Weights of a small transformer language model.
Size: 5 heads of 32, vocabulary 8192.
MLP neurons of a small language model. Each row is named by its layer, matrix (gate and up: input weights) and neuron, and shows model dimensions 48-143. Each number is 500 + 25 x the weight over its row's rms, rounded and kept within 0 to 999. Numbers have three digits each. A neuron's up and down rows have the sign that makes its largest values positive.
After each neuron's rows, "fires in" lists the words (lower case) most often at its 100 highest values on Wikipedia text that the model never trained on.

L6.gate417:504513481524537474458482515488502503475546515519483520544525499450498484520496475520436475536542454476479469500547525506486516522472494491532517496466498479532491543490456538522489484471497515496501509513457481494485477523506459540519479489481451514493496511510466495490529528493485513485
L6.up417:530489522490507512499474521483510520479497480495503482545517511512498502540531506537529553530507461490494502500476500527497510491445452526536533507483493511532523518512520466499447510483492505518493492512481528509500481511500539500468520516499516516492522520525533494525472510533473502492
fires in: "as", "become", "became", "a"

L6.gate235:503494468493497489479506458499476532471479440524491499518486531494519464538459457508500446534528535515514511484496517508495519516443511493500495512468521519523535497519514512513491514493492512493475481477485518517531499465478446490502504478516455478516453485521516460457495535518501562484
L6.up235:533487522444516465517476519496478506455513488521523481506525525484469510492546524540524546513526462478481533507508532490509490524530483501496500499463484499465460503488557519484482486488506491510516481478517499503513480523487508459500513468500477500521469512550484562514493538477489506460
fires in: "a"

L6.gate327:442486476525473533470495478560466482487515473459474471493493491489490545477487482472474483459536506530476478474500488499517517496469470483514526497516496543510514539482478527507501517497526541492484538486497525492514515528492495517491522513519480543535492507507468517520481496505524515547
L6.up327:518512499489471509478508454511514516477516532499576500558503516490499513466508479464488491524554456532485507484475465519536523521471497485498521509477495470482470479461509484508488502521480516501516512447491532508490524451544491462502473494528486514489498481531502518503542499488515496438
fires in: "which", "it"

L4.gate516:451548463518488516534491479545498493511507537453491486503508563494494496475509456481476488454518532507495446450502518521463508503502517504522473508468504546514539505469485509486501516534478495512559501470476534499518497484473494485506527484495497546479474510523478530539521531512536490508
L4.up516:481543479525473519504515492539464456504515518458497434502528547486524535473543510478470526454524509514502459476469494521493496493494505496493530538499502519527546494523496494459477521485496512496522508503465557492531550512483509477488513500504511513466449515472484488539509565495525478481
fires in: "which", "that"

L3.gate114:497514447524527449494490454544506489472519490496524503549528506488491511497493512534472513510497463545476494500460504514510500507468495499497509473514487450504514503498494470527513496508506507543478449466516470514505485540494523459519485540487496537522488468555505497480510503493503471509
L3.up114:511509476517533455494492479504503487447506472523530507543503518488473503506531515538458513501525468541504506530461494487539503507444485526491524475519509468489471502503481497511512486467519533561464472472503469495517493549467532471519505543476487517493478497540487494462492494487529483515
fires in: "by"

L4.gate362:542503451571481453481487537537523476511510482550481527541488546465463512515528481466477503535513516471455469534512481530516504496441479476496489502511510512528517504491543476522491526511507495518493518511518477506485466485473500491534453514469523490506486515499484475502507507469479491526
L4.up362:509538503477528489475503492460503522502530494502436488511545482484534516500544487493464527498504446516473510524420496499452530500469488516521504498495494490468498527535537500539501504458482488499472520511491486446552504478462521471507490487508524494522500534517517504497461511474517501496
fires in: "of", "by"

L6.gate116:490511488510469508468527516505505499517529481494510462536473479504527498466488487483470481469518468500522499524524499500445571522508481492526480543524478485519467504483494505490485504520471502520500532495504509499509543471510510466525472482472523496465482501513460494480542484472531508495
L6.up116:498461485479476564517462510503504480500505480477458482532506467491529498484497486475505481487490478466529494484495438498502489501451518479533487507503480574465477477468517506520470478468521472480513529481459506508493526504508503498531492476506513527505496497472499501505493452471506517497
fires in: "it", "film", "album", "book", "song", "station"

L4.gate211:484515501496479517475511512498489476533543518458520431522492516543504492486514486490517511465513492505513492487532461493473509472489495510473488504466498501497446520493541497493508506469503466465550481461470515465512520501568512514456474515457503504540517488492457506490503473491513508516
L4.up211:473484485537477534485527482477480496549516492505492434553461539494508471546553484527496499524533512523507528530514492494540523480430455485487491520526476523499505477484534513457524496473489494487527503491468477494546537508479486537464453502528505494513508512478484457532496515529521508467
fires in: "series", "album", "show", "book", "game"

L3.gate556:506481487513521500495540459517501478514494508487531494503522507521419538495495529495502466532533550520478499510493502503531497477478501446506509520522509515514477501488466533525522493503538502522519482531475487482472518509497534460492512493470486466506475456534490514460521556471500457510
L3.up556:554480506472505519503531510510541473492487482497444521529481490491438504450521484455506503501490489505483517480512473483516512509475481530522478503492468494471561481491558521529446529507523481500496499544504510498508478479504501473470496526496517541459549513509513526535534534496502512498
fires in: "of", "and"

L3.gate279:529512486518544462517486526511495545525531497495474471494526492485485520477516481499504479501433502496511511517456554524479494526455528509504496512487497485476459481476485524524530482509517492531521544515494469482499478483549513485515485517440514492501516534488524510469556518511479513533
L3.up279:557516468505522523516501490490580492498533500519503492530514539495451506497466539516527527514512501469512510481533485496498506526524467511460501543458483498515495486494470519492503518499485532487528538526500549482519484538526506520493503510509536496508491493497444498523468497502512443500
fires in: "of"

L3.gate94:498514488514509530540450533520508554524495514491453516542494491473489507518507523479480506479418475512501491543488476505480478528509540502505487519472500485482499505478497494571503527482450484523501568503500552510443456490545523498529515500449498511526457538496477456481518478512509512522
L3.up94:544501493529532505528491536515544459528497470512487520551525540516487506502505482486499507516497481549456484467524458440573525505481486522485485504459488456488469467453448464490503503491514507499478530524482495511494481488471528518516498464473514515519491480532499469498524526499510538498
fires in: "two", "four", "three", "of", "six", "five"

L4.gate523:492485490497495498496482492493528546563456480509491495528526493459431518465496510513516502513495487490502485457501503524521538492494552496493490505496490465499485498467517482548468483511514480456464487524421496482523489491516541491497502505472500476492477503518489474486497493463531489518
L4.up523:512484500463533485537521539468506492481548513508472480541509494556474504488466458533506491508487489496491541564475470486510516486506507501494474530505447465466487549510501502506513514515496499542502489566487514471508493510497478459455474492520497461493495552545507516464468505486488487519
fires in: "of", "could", "would", "among", "might"